From a checkpoint of a small transformer trained on Wikipedia: untied embeddings.
MLP neurons of a small language model. Each row is named by its layer, matrix (down: output weights) and neuron, and shows model dimensions 64-255. Each number is 128 + 24 x the weight over its row's rms, rounded and kept within 0 to 255. Numbers have three digits each. A neuron's up and down rows have the sign that makes its largest values positive.
After each neuron's rows, "fires before" lists the tokens most often just after its 100 highest values on Wikipedia text that the model never trained on.

L11.down249:146135088106104174116107131138098167123146134085048080079132125149139086125164148163158151057122137142126143135114147150121129116090097103157084117099109158130122152088125138120146142149155112106108109119109117121145118141085100111139117161137109133116114135144115089118136102159110130129116113166137129145162109114146146107172145149105160109133162149120108157125115147174131103124113150136114175100088116108113125129085115162117108112158136132107104146140105135109093092124120119105121120098118156140137180177059097152145142129119154148141125137142108142158156131138121141126
fires before: ",", " the"

L6.down383:116169110117156123150116117084127144088110143140136123147068102100152114092149103100170114118097161150110109144103115102141133078180146151113166119105120124164109151140123133126157147134108122111105133142119113113123141131104092103115117115155159156128114106174129121118132156075125160174129129162163115083157124154117130121134129111127117109106067100126118131111131160165136087140140093142130116137125128133158153169087107100124109122169156110158134109170125119151129102136097129108124132097140160121151072124095093165164123106152109127103156138114182119130094128128090149114
fires before: "|", "t", "|---|---|---|---", "o"

L8.down31:143127135129128111147149139133125153142114152110145133108122135096163128127163124138135114140165126079122119170098156111143118085118090121127098128143128139149114117095133139158080080114116107189132149142122117135107088069138162136115146157143140135090127158120147119154162087110122134140134140107138183173101131145147118136086143126159136158094096115085105144108148121092206090123167098107147090148140141163149151142159064148107083158157151162114108125112116131095088104122107120100144091118112141124062096097120168122138117118141120084100133081103108097127100121103102139136
fires before: "ge", "ed", "en", "out", "ing", " of"

L11.down79:129114107145140098114163157128083128104147126080166145127150137119083113123130112135122135140071103171139146111149134099113127150112142109119138107127163116086165122123124099108129136141144114136171123142145110129097129151143076099127121111149098145138131096114181110146125117143172130138126155165112127130147146126136121097151131119163078125126166110121062104154159109134055161128094118097123095110147134122132121101162129164195097109154119134146129152145156109134149143153141143111113142116094140114149124122181103164121128116185117146125111108124123111148096145097095121165
fires before: "al", "e", "ed", "ing", "le"

L8.down224:142126100101085117127144106101117144100109138122130161096137096114115094111124125152135092143150097160147121108114156142147150120144109149141126157126102106139137145145111170098145175140117117108125104135157114080111137177141157106143142177134142126121131142124105108144139160064139111124106102141136144161109129101183124124125112096077112171195102133167161103112118065173108131107117067094137121148137107142127126139172132116119140104103161171126092091175149182114131103169125145137175161118154112109114099125106126159144121126096095143113145124115165127099139118164118117133
fires before: "op", "ard", "id", "em", "c", "m"

L4.down131:111131123140138121150145137141114116131147106126110113109113151144149100097142171125138149126127118141102150114133155106105156141148120154064090063140146146101135126161101112120147162109080172185137119111140127098127155107119085118106076146121124121154127139111170130122154093084151108090131150167132095124133139084126117150167160151122093123149126123150148072121147059121125106121130118122129110124106145155141150114120083125114125119145132124154122105112134117175121146156149121146161137108120142146122195122156107148137125135137124097122157120129157138121130182151090090135
fires before: "ing", "en", "ess", "es", "ib", "ate"

L9.down420:155127111107122176164134141120102141105130151103157141113137141131108130146127154148134129137177112087147078122151112120158129122156158121127123144081116095105100175121120144146116097139123151132179111115129129107075163127175136106158113107111102078107141069129111132140152137125133130109114117128100161145114154125132115094131114132156121173120108118171139122156107108086099144095081155099110103156164163147091117088138112109114105074088150155140145117132142135122127150120177112126094060118168117143171111145108161135131135129090142160103119117208149114124164165073166111144
fires before: "i", "a", "e", " from"

L6.down667:119149140134119122102106149125113133145158143128160150115136090158105091164110119158124145116067089159105134175128137105178084094121115097114131107142144142111077126130122100144131153149091119163173140132104120127120150130146123129155146127103140119179110145175122101116130095139138186134172180106154132079173152136159108136119116138151158099121086146137097199145107114109157099156120112192140129086097111132147139131128128134104128111104129137137100153151131069155123141115107147085117105086107154104134148080180143135108138159134131123151112160126148102130130119145127179130
fires before: " "

L2.down227:129150111133154090121152161120142138097114147132092131119110162132151146167158137111137180170109141173099163138084088102150121096126153121125117082120113129090142154107121141114140143114109163111140133134171145126156110135107147140150161145092145163104080089136078095147137148129141155072102132112116141113140129189099100158119134128112104120170117122117113165124131108101170078138105120179116084123119091095142150124145119112137116128135121110164156153101133118113107126140070125102143125136131136085127149132115088161157151131147144109140153116135160118124122098074069109116
fires before: " ", ",", " the", "\n", " for", " ("

L10.down256:111160146133170066121102104139111129149122126064149123105131147168137091110146127135124129125108112111119143143128143153160094114137152105084110107098148156138135105163075108089121129108150150146160123096135144084082163124120072124100115163156120124126205127112141101135079134106139131154096110130127150171165139156105129142123106121149171141141110154106154150174141090108116118142121144114129150160169125143107105143169118159121143123150172116138123156144145095095109131103157100193145112108144154149154117169134088132137093135128099107144125161140113124114133074121123102117
fires before: "ear", "es", "ard"

L4.down626:115111138155116152134093152114122138148159165126149080141169141140102146136142182118133106128092106103097146167160129126120096140110164107104129134132155136138096120115123187147113140180158110135149167084109160110090153160110163139143166153149134125179148117117190121146125099126139136124155093130145147099107149095102102169165105161159117146128139086133092117117131097101132121147149139127100118144124109153093130135127125123138146109123112140127089162124161140116134105119102135122133150115182114126104134091146084168095087126122150148124112113114129117161123071104109103081
fires before: "ear", "ro", "ey", "l", "ision"

L4.down457:141158152158163117125168089117133146135125126154100148108119092137140145152131156094104117156095095141181140144130152104102140158125091107140083124137145092088134106148178121090062141176103075131133118157106157154141149102150131172106143117183172120060145104132143121095107119128117136132143155174140120108127177179101101115124158152125124138116149119130134140139128135120098126117120129157129124153106148133132125121139110153123082118147120111135117121137150117131089183128128151129100157131151162151138113136156144130133166127075140085119106076139125115141091124149135107133
fires before: "ad", "on", "s", "ro", "qu", "it"

L11.down267:118138155079129133081128113140163168133155140166101152103123098142114130120142142108167121108137085165178105107157153145077123147124132157089116128105136109110134125174118126157147131116105126162141121123103111102082126106076120130158121131088111112093168136115188129099124135138116097145116141051142132136156125125111099144112142085108118099143145161112159184106134144155100096118141128102114113117146123094127150125130129152117149139172170109107132132137100141092138139139096159127088155118108161115181195137118162105136153124162143131140115145131126134143118139140120150159
fires before: ".", "ale", "als", "les"

L11.down515:113135124139150137135111151099099103087120135077145128077144149112117129117116126139082096056138106149138106112174126151122117149162149121113141100165105171155140099138162114144116156140107095140101131194123097101117168109131114128115166161159116151150075135088122155120117165163152112136101138100106108134150132122157167165169128098138082118154154113125123126164109136120090131105089116123068101103134144093113107127144123125153129121115185117131135094104141145166126125132174121109123134129114091102108104095135073114130143147069130142158150134178105121114140108091115148133
fires before: "ber", "le", "ent", "er", "b"

L4.down33:134142095090133090122118093125119118181164160117085108174112181134161119085130138115084149096150128129142106119138137126075084117122101101184142108115112156153143138174159113163136113122162131154169167167096141140095186140130119122102166096122128120122143127149132124099139104121120175148147109094122155147123152155160108145174089138159143142111115151166081119135128134114143178134118119104127118125148117143155115114126120151160107119148144138127121150130169120107142153115108115083140074132086106130142120090102154139124134160138120123092109149139125128092099103143098142107
fires before: "ork", "e", "st", "i", "ll", "or"

L6.down310:133083101117111099139136142121139128077100132146083136177093124123174122162105145180145107174180147128096138115127113068124146086118158111159154110123162129129097146135157137105117136096120110131111130132114104137113129131131092175161095135127147143103119109139150111138119098118201112112156137126134129101095149127126110142127149139137135139142150117126134143140139123171142075099141110094107134138182156147183132127152149137122080132146150105125129107140135178136144159131175080131134089147136094165173124119147182120092089123124102148118144135138069118118096100124128132167
fires before: " |", " as", " d", " year"

L4.down580:125075084152114122139115093113103105117073119120126115173105087165137133159133134130113129118147144109111129126154126143117128128128112099097166155122113129125131130114168132116142169084102206133132135092124124107130159099103102090143134088125136143132127123100144157099123130117123167134125153113141125139153101121146151113147147165088165103122129118147161138135116111095155136107120112120122117117086121156152136117149085134113127133160152134135093184128194105122173154125137121179196113096088121069123132093152137151141147148141136139097108106131093066119102110173102100078
fires before: "ss", "es", "ated", "m", "d", "w"

L9.down689:101126143080123117142191127105116091115086132146124138140095123149108172103123123125085129136109108124088110137145161146106183160119133143193127126142131146094095115183115102106118105113133127104152178119125135149150148126150130140116102111137185162112095144090122151141112121152171112116158144135133102089070126131109100152092107074166136145137127130131193123118141128116128138126143139145148107094129093127131095126131093125160090146144173125127146181136140123108162110114097119081156126155159129141140142161208085118184107132149111135175155142136128138095144136100134142140
fires before: "le", "al", "p", "es"

L10.down481:148155122147153123105087105113091106166150152166078100076095161154138095067116154148163142114136116148122136125128155126112145125132174116132110123109107115150123120109141136173133103140109143136169153126134155090160150093092127123157110093112123121165098132131101122111154142113072137147109095130118141118192110159153113153150103149162161078141113114154117142120140111144159109102096101116108101120101139105161138148100132160121128106170137099110106100121095171157105133148143124136095153143166105149104146124113116156139157087122124156133112143099122144137101142134096102136
fires before: " that", "s", " the", " to"

L2.down698:180135139137145096108136137126146127106113158110168115099125130164101132125118102144096145125107112183157115096086134112128157103106129114135142109094136125145111145145138120118126108140128117158118133124166137094088127126193138157136096094137107145110142147123140114087129124145166163147140092191089155145097100132110147106101108133125100117104115138140169099131132104114130137111141091093109148141091129141131168141124148088160130127176141152117131152127150148085165119133094128105106157193145158148206132091128139120119094120064192094132155138109131137105102142142157129169
fires before: "ist", ".", "is", "ing", "ig"

L8.down568:136133170113153124147144153118127097163132117100105142102133144098169136140171109055125130142085122134115153097147146108142079122092118154149155138151138106170166111090124144100087155147137143179174111127087100155109128154098138123124111130184174119158132158125122074148110099101167114149151173150097137167114130159150171147127122130140132136119149142127080150103126117144141137127174112133077131178118142107107126147113145076130128110136156120112151143130129129183156092109148146140145109143136152138133133098156124146129154157147127169106127117109143103138104120147135142160
fires before: "a", "al"

L2.down400:163118123132131100146087135098079158131153130139137142149126122113134140099134122111115148117085142134145159121182157102166113135151122160136112150128124125155138086155118167093115123168153134140080144135121160160157089107146103163099136147121157100142093124126189146130123152136181171102078113123153116101088155128159119101164122146144126117150150096118136163110158134170131156124144083110126123160155152168143101124131146111146105137142164130107135149130123154114091154149099137126122170117182148137130157153144110095146121130160064115118152127150137119142148076110156176076
fires before: "ric", "a", "ig", "lect", "u", "inal"

L6.down581:120102110117120147177112126096136139113171190121142057137114144103093091123158142166150164140107139167107151140095132113141152148134125167122147116114158137121104107167128115114147112118113138107140108088140095117085120115175147066130091119136132146123118146092136104124102104136127170169198101119112142160109149109125119135137109098139107104102144072120088097167163108093177110098171176141149099122128116114106109136096122153121168141119137066089150113083140138109115131107100114096133130138130113149116154100174153126164115135102130136153182154088136144142078147143110136123
fires before: "ess", "am", "ut", "ist", "ative", "is"

L2.down302:104144149184133146128160094127146132111093123091141102176133110130129135115154100146144165106070106151127109109127156165120094130094094155125131138126099141121130138143169097118145171097128136154140163127098166109088114139126102117085150135117141086122171104119133178126136143139148096155092145127139099128172096150121138098120163124124141094150084175155149167145144124127101164136109086123100119151146156127135128141141179157102157153094137107122147112150129122143133109134145132143108119110110146107100157105131136161120163141174125114105127144129133118098165167135078172120
fires before: "oup", "am", "ound", "ad", "and", "ant"

L11.down222:133110095144088117103136127080115127111169120130094130128117115107097132144178149093136128136092135106104163095137165104139119134093148159117118199142137147111166158077100099157111120108100117114083153115095134121165129145112132093118146144146116142134118165132137141115148144131154117129128104133114134110153126129146144162179162106141132119100173159146138110137143100120106127080150115110145141153096087104173132075089120128142098089128117126110182148127129127188118125145156160127119097138115097150114129127189135104122138136158138150160118119153082131124130123139116136121
fires before: "vel", "b", "v", "al", "ad", "ol"

L9.down3:123085121130125149121161112145134140120141092141108119091145154102089133117142150150137138154114144084109140137165135085111126097114106140137125109118165115155107096144115109130109106141114129143137128194110101110114142137150149095112156144139156085099097154114164088156146128127113162142140121125148136116112191150171108110137106132123112117143117137161183076130111123131132178111123138122155114102119216129122117163086128152155106131108136148132158132133143129119135124131155180146133090121141137092156148092127123063117121153083107116166135134140144078140106148082114141105
fires before: "le", "ar", "il", "ly"

L10.down506:180123147152129121120122087119162168126120178143154147112126111151130134125128104075160110141231144140121109129118152133134128107105079144111087157172132144122136092125169155143088140115119112132127166134118118152149092102147087095113124135114137104140131084151108100100116130166136118115110128161125115134142124150153116119130111159083127121132120116110115125136106119135154129107091086127135097126106145102102131118107155157137126113155140128098148084100138114114153105144058124149086095140161181162154150065184107110159122158124129127132140144084115152152110129106103117143
fires before: " (", ")\n", "^{", "s", "i", "2"

L4.down206:146152124128102111158137114133125133111084134130128132140119142137143080172150125100144142099154094126160113124095137101105110117133064092156107144089162135170128127132107124154136126156116120156166141154116120114130133101123114141116152136119145110113155173090081129140092127162146118164090136123067120161101125123095153090146133146100139113126082140099138092127123109127112156117148116115103158094158174097129157111143120123127136128104123156126109129090101140140148135079100174153121090132132139126155128129140123125147112107138139140127108112161171154080148051104103114163
fires before: "oup", "ent", "ound", "er"

L6.down593:093090113140141134144086105141102107111118124140136119135143178138144170101123142090188131133146126183090187149132124118129155124122141183142113135141111129147133133163120153164156141131080091128175124123128154136147144109135143112147134101151118165122100144122141094154124103107079129133149140154137180118110131127138116144113110143150106119113139116148137131130132190120119094103094124136154125154064085153137146108135147148141136120120136099109106110137112094110153106168116150120068106114126126104139122146156096152164119151120152136137129162109124132133142127150122104113
fires before: "pt", "ot", "al", "ish", "in", "n"

L10.down152:173107120108135139117127140117098120137136183088146105125120142139154115143138090142107128092097143128139143150112153150157079164120127167165151156161124134143131095101099142106123112134124142149138154163130070129115113136096163135119095105101086163133149113123129155156156100107163137123139117114103107107140102142136089155152157139141122142120131146092138190131079137108076073140112117125102121122126106150131148119112115138131118114126150112167085130123157150128085115144151104129166114110119120092146117133135129098154109109152157139139123099096148146119137164149132131179
fires before: "or", "iv", "ions", "ors", "ive"

L11.down425:104152106117121128151134127115143121142182138147125136143141122145094134083107119135123141125139165132132160131152125122138120146132099153118118127101155113119127110119177114130165125175149108180134161129065106117088167115084103114140099135153145074115126140107106175127092169135132149106129114108096107155125163117151119126079074144152124109117174206104135132097126147125127113139152107154132144104141147101080108102155118174128167111149136164162102087163102138116128129145144126113127114138079134146132183129116136161144146153088117163169139091127139158139134150104097114156
fires before: "i", "a", "e", "u", "o", "ing"

L6.down406:141108116130084111127116153116134120131153087150094136108142156109145189162126129081134113111164151089137114142162139137137173109111061149107097128137099137105174094136121111112136097131119130083108142143134130159136117102110148163157134139097100142149072115178147124165129143115124101088119128134124157130130164135158126111126089140147173113131135084142124137141098176150102138149124141164164145123126155136103155112117114128164169099137116089100116132115141162132130142134151123132132124109114129087081120171138131096145121146136114113123145127077126111128120156085120089105
fires before: "an", "k", "pt", " L", "a", ","

L11.down280:095091099117142133129095112086117121098091160126134115093123121140137140175173126139096108121114140106153117121123094123108128116150134145120101132161162134107111111118142091141124133114072156111144134132094143163147113152132130137123103153113089111138142131123130152159141133097125069117128122147107161133150152166158125125136141123104077102152118131197137094166118155121119147133187129135122115131120077098149110095147091158185114167103121107077123166145112139160129125165167134145151102112138118115098189136092099145141126085094113140150166140111112111120161134093172173102
fires before: "le", "l", "er", "let", "ury", "ral"

L10.down454:159108148119084136130145144137089114135165115128113082106091125118123096142100123138145170133171100121145136131155157151175110135097083142104090090147140121150126132143132112124124171129106136117123126113116141102143155142177107156167203119146132140159108134127153099119137072136089155123116148124137123126116095123106161068148155125134089140144087147139139152164166153068116114148100109114129126129110108091120136166077154139114111133138136127127108125105105156137172125146095127134144106135094148120103141121107111113083088116083123135156117140076114071133159155111165164167
fires before: "ar", "p", "il", "ro", "t", "ain"

L10.down158:132091176127130143131099113160149121103108151124118110144103127119138117146158134131155119087113124075100175103144122116149111124146169114153094153100098108152139143124121106181116067152130166135131145138141115105114130108166168080095086087125156183137127113155159161127111150125101160138164127134184123115085106122126111137131127102070115113092111082097174136124139089112146110136146146147143165128096123141162181124142169122117106088095146122136089147095115153096115157140150148127129148088119121111118131106112118141160152132134122124138128128139127158160142110129158156104
fires before: " ", ",", "ition", "act", "ed"

L6.down446:158107150148122138076162166132148150138119106150164127108137083118132157152159053134183166121184084103125121116147139145139142185134145076117169128165121118113140137101151097129143127123100136160143136113115089119087099129123093121137124136155143110134164140117115161131139130096141135099134150139075131088105101166150104104167135129173114118141110101158165137113101145111139096084143121127115133133136154133144128085129091126143149130136112154100093093114110061091124138119091112136179145125122175135110133144164149150130165139107121113113115115109130166145098095119140125106
fires before: "A", "C", "E", "I", "B"

L9.down128:151142143151104094088129144107120085139114144173087147127126121077095119135142125096122144090046134159158133156142146171112125091132165102121151111135136132136142123134103136094104143170142050111128158126104159118118132163118136109126171082109193132111111120135097096165097106146142145191127101111109122089089137166137131136121122146117108164143156099162116105097123150136097149129110137128168128154136112114117086139145137140110162126125162128131154128080130079101095101117173146087135129130145129138153127131120119148107125127125109105108128136177161126127114095076114166124
fires before: " ", "al", "ot", "ork"

L4.down253:149126115166110147091145121128087119089106126145096136112146128114146117178122130171162076123165138102119119105158115133118103134134121101090174126147091147120116112084164104153114148124101092117131123080100145130140108160149139108177145143117145107119098130087113158115137115154085161091138109120141116151135081130132150144140139135109119168166148099147144125163129161091109106149105145145112095172136107135116153141140120146074105108093115140152125083169122146098117100072075128129127096141138134128156110123128101096116144151171094132120159107111151110140114147136139102093
fires before: " a", " an"

L2.down29:188123103093192121122123148152130138159117145173154140129153127129127112172134153125119093096123125138089102144136114146108156131165132154119123138094161124129126149124143099115099131145108155138145103140175133102115189131151103110145126136185117096154175117103102099127138094134103113102107117145082092110068138157122125105110115131125120138134148120180131140130126139085124121108116094120161147150130118110134120104127125163144076142102144137122151119145137097132112108167119124131106122094095151090085152141124069141150164124123089152119099147125137124159147151130151093154
fires before: "st", "v", "f", "t", "stit", "om"

L2.down637:099159108140128144137114132145121141116133180154114110160144170131119128189163130118145109110068124100139117138108110102106104142108112082157114140154126108138163134106149114137142193126172156129139133106116137113146127106063097133113153169121146122148117102174141132113146119158126101161144103123083131160130094137163139139114095127161145173106127151119135165105127089135167065125141147138108142103124147157116150134138122103120141132145143139141108122119124113140137099103078195104105108079134161140158143142120166127111102098157150104119136144138127123123147117127126137142
fires before: "et", "ed", "as", "an", "ans", "ing"

L4.down545:145172151150130145157135124118155106125108136119145097133144139095179108083124145161118096094152114167151081126121114106168139118136114107120123085103144163168144107144100152120130174120129159122092149135117147149113096146131129095098141104109146102155134122124138108155163164132132105108135139134125139131109114117141108090091104147119140125096152143122123160137139146123081124111121153112124134094160125172156061185123130155143134162145161132168109152115108129149091116107137147147119127125149166100131128099140111192156159120171149161118133126148113125079148115089179158074
fires before: "ral", "c", "ce", "or", "y"

L9.down456:138101156144145119143160160101101103124107146115133128107114121126096160110150141128113108147127102131157160111112095144158151119136150131116125142117121098118128132166099114144072082167117123144074154082190134131147118107141096113120103136101131124153109136135117108102154110082128152108100129120135157136167130103161151097118133109095112132133119129127140143127126095091128117116153136133115158138177118078123086171137141146089118090108121086104146132116165163131180161140176160167121134093112098146085161154145192133138132117116064150131162108132067187139131166134117171130
fires before: "s", "es", "ing", "ings", "les"

L4.down506:141154156147100146111105094106119117099122138133153127133098110140122186102169121105133100163135135139159148171165121128091136150111106100150127132121161131112113136161150145063091100129120137120120123162111116119127130164133145138101120110147133081096137148170108127090157090124108098141093115176127122168136102130108118125118124119137110120162143193097125115152122133146128143157118199140140135126123151125095161179114187130112152102137124124101107127133140137160120128132100099144133097088112143124093130127104079109082093124120124094136130148122101097114127110116115087135
fires before: "ad", "k", "qu", "ro", "on"

L4.down138:157126125123143117147125131143130127108097121135152093104088103194139145128192149104153127171097125200129074149137086102134131154139120104143181134113149125163125146120172145121111156108107102100145138114137151110120111172135153159082101133118141119133172112153095171097128119123138124123123116122125130136116134104109079114123122087117146139112163151134182091124114119108102118066125108097112152164101110145137080146133132115146119111116121147107111180113150156116146106101131093115092133145149150119153118134119125090129085173098158107157140153128116142106150110118113132124
fires before: "ad", "ord", "ess", "s", "qu", "om"

L2.down402:146154141157161136126098119103125133142142158135166133111075131130123098144133133144149163113084146156130091124102132170135110156136111093111128161118118115138153113122152130103121154125121125088089127143159137124121138124141120139099122184135137146128094164154121141136146168129119142113088099202086140163087119160094120112117045119151125138132103107154098120128122152179091119103125140147144140148150115119117094155121118135124139126145137124113172123112131126125102106099116139101112096165121152156128151119153188058155161097084138154153151129130130118149173112123149138137
fires before: "c", "t", "k", "ce", "iversity", "ion"

L6.down555:136134131129129127114077113115124106114147102116134103144088178144105130146139113109109098127144119140159148126132117145128148151141167138109124095106138182134147145159134110161108129150171119145138140093159095138145131131135153123145144100082100116118168120123106098168116123152115119102100118096162117136134126113145125106121132166121133131184085101113140126144131129191094154157142154145145103136168144135153128165122122179135142113140083166106153096113161167079080104136127151163145159116155142117138134131110119135131116137126100137103160148129171139140161175118065125126
fires before: "ation", "ed", "ated", "ant", "ing", "s"

L4.down55:093113159155097130107114140084166117137104141139132134128156122120161167148090102136113139102085126138093150152130132112127154126178175123101110094096145089107131141149119138131137106182119118123146130154142119124093124185090154112107159106133140129144162132106146063113111218129130153160089124130126136135115143176117124132159116119132107143129158154109125140136101156190072115142147130155150112158093142122176093120155146110124149140110132124147120130174140129117122179123104094093101133156134142155113126113150102100123133145075129147155116135164138114111124117140119179121
fires before: "it", "ish", "ice", "s", "ut", "k"

L9.down330:130137159100124115157124123164137118151123141155120081166113127113117105169140088144142115122160109118145122093146095147161130128135079153098128091144109130140108066119118112124099126139115133157160115151153137117124105129106099079131083137121138094090145124094104122165143127125180116130179155102121110119144095109116122086152108138164152134116137143128119152098173140135102105144145100153109138126137084096119143116132138151124117119103127128155139179163109133191143133114130144147156129123117100137162116101111161116101109131126141171134122118156109148148100116143122155130
fires before: "r", "l", "ir", "th", "is", "–"

L10.down458:096092104110153111170110114150090093135129081149157112112137111169161163141149130137098145093096128153106150115185151099103109161118157189152142122110143117066122111104136171173117154126111133089159114075120155065148149133082135142100122104127111111148098139095113116133093138122134129117120125113134144123148155129105114083131116126157137156145114121159142140136112094151115142158107095116157154142140106143095135137134123147141107118179116072115123105079115194147125110126156128124111109128133154158115108132109118122117141106124129106098156125137145142133162124139128109131
fires before: "ation", "ated", "ations", "ate", "at", "ating"

L11.down517:124137167182117108157098138124101133121125140081120139125118120071138119129153104097186114149050138167135105164117087138136151151144140103096114125109156118124064175137108135172151099123141121092115116141149136153126133134141130176147101137103118078143144135083125182139130107131095134127141078170157120093139101106169097127177132126100133147105120100127144113118166105102125119156133126127129130151098118131106135113112116133099122121106134144105085093128100135090112152119126143114112134114110148141098154076142180127130117113106107149127144142148125190116120125143107162137
fires before: "0", "2", "1", "6", "4", "9"

L11.down334:135179110111155123155072095086141129129143110093148129161149087118182105165130086121108167097046122170110133156139143112083105093147158153138130105127152126118121129123114121180115133163124115122121127139134131119165124132089115125136130100147156099154123133101083160140144145126122096149133133145118100150142126137155133130117153131160110142138134131129146134106128131127147114115135121113078153114131136126113152087119098123094138096097085142137166146102185152141127125130156144137143095150163187155160116153133102108140103125161137089118096140153120136143128100125139105115
fires before: "3", "ed", "ated", "ual", "ates", "er"

L4.down480:156123111129128108134102082131111173136143121108125148158110136119084116144159182145151127196084137150123110121093181112162105104094126154122112126164110102182110111145101157150138117120168132127153153126127142127097159137140143144121091161129141136114111107127106110122092128164121095165170117144104113108134078173157139110154075138125135115091111138150138106161079095100132108147101108124123121110140142164117121157118135125110099117127155116145111107149130103130109149136148118126123140085116128131154139089116129111116102135092165103084140088142104141166147106103180137150
fires before: "ist", "iam", "in", "is", "act", "ed"

L2.down555:124130120131126138134144086162094117091144127157130089134124139150110122156084107141137097104123147144115096108128112176143111162139140135090122111140160128146123124147157147115109110131066146105110104142117091130117137125122104156072138117180105101151122105114147118154132147116091144126120115120106160090136123112156108181106136128135097108157130118138113116115116102122122148163130094122171150126133140135128168146112162114135107112118145101140152129104098119099149179142086150159130134128105127116107096164142108097103100128204148113162134164167114132150134142123128071127
fires before: "n", "st", "ight", "E", "r"

L11.down258:137086146149151129108100103114171129111126140114106134129136141136143153159113091156136145121152099180166140119139154127151130129138088095093121189099076117119161154092129099133127093104104152125158096107120149123160114152141124144114132129133117119169155146153092149140142181101141142115091103121126123114161118122114126174134142144161100113139155128136097126129129132148107084088098096097176120125116108107090116120141124157105119099132153159133112147128136126148189159144125145158112105109106112144116128149152104117165126121157164121113137097131121171184151130112104136095
fires before: "ign", "ong", "tern", "c", "f", "ers"

L11.down30:110120126116104105141143101123107113157097166164113144166091123172143141142139112113117134153148185101152142086141118134114132150156137103139073174128130127112115148145109110096123124147123083130114109113107115151134137145149156087142135122133088118145099132133095174087124143122135119158135107129133121153139139130109121164199093150126149151100124129161138132120097158130154147170140134112120180042139122142134126099143136095129105126127096122158120127159136129148141125142112143175103099147128133116139154129130139119086140132185119097095114132147123112140157161107160130119
fires before: "7", "t", "oc", "ig", "6", "10"

L10.down242:147153137106114141129075129107140117140151089135120175117103138167091111102070132165136095116137140140073161191137130102159110105160116136139115090147139104113134100153172166141132121137115150093116148130134130138120080088108142138112104134108115126130135142122125120139137118093148111130123137121140127112149164141173136143133132092188152093134170124101138145139134163141102121104158102137109168154145132111132106160099153137125116139151145131152170125105136147152148126146097108125123091122133104153137147087116113152120136081084158171163073130085072134142143154157143163120
fires before: " to", "ely", "ed", "he", ")"

L8.down98:122085140129162118144135136131146100188139127108108170129139125099118114161177177186135159156182157148111134089126108118144117136121104136107140165077134116146146118132111074142117121113095147150120140112127127110115134129121128134151087123148137137132121119174133134124146109109138122118117116150110101107182128129152096111096173144131167103103145172117147115150167161080156121122122138140061126123126097147113073120112143139158127131124183119125142124142120123133126111146143114105135117086107113109125076157091158124129119152119155123149111119132162108144079096113156078135
fires before: "ball", "ect", "le", "er", "ow"

L11.down55:155141127133145123141135122145110126114094091148100160138143100174131082120129140089141112111129120134112138106135103115136129138118118087124103103105103160112151140149175135152104154126113188116125155127109125155157093142121135107125114115157094161133131109146171123214109101150161114131108168157135162093130132153147079153103134131105150113159149118098110134092155101127151149113163127106173113138098124140148131104085179158110134132138064130118156115162145092121122142133149167158125121136136107083100122103118148101127132156121139140135117088099101112133119109150129114186
fires before: "ed", "ated", "d", "al", "th", "le"

L8.down602:085185153122118108093138172106114130121131111132121082149123109126129139114139152134117152174119130168127161135131134151162120146125178098136145174116136079108105128132138142118149144117130145130081187114119142156127100063173111137110130128118180159102163141105106099115079139109103135125103137167148115082136094117127128136133129105157112155131125108117098103117098111107137145112162147150131100141134140131134167175113137113112100104118158101119175100173137146112154118144135124130133143155208124135130171099142129154123116103104122154123123131161119124093148120142141095139
fires before: "ut", "ts", "her", "rat", "n", "ies"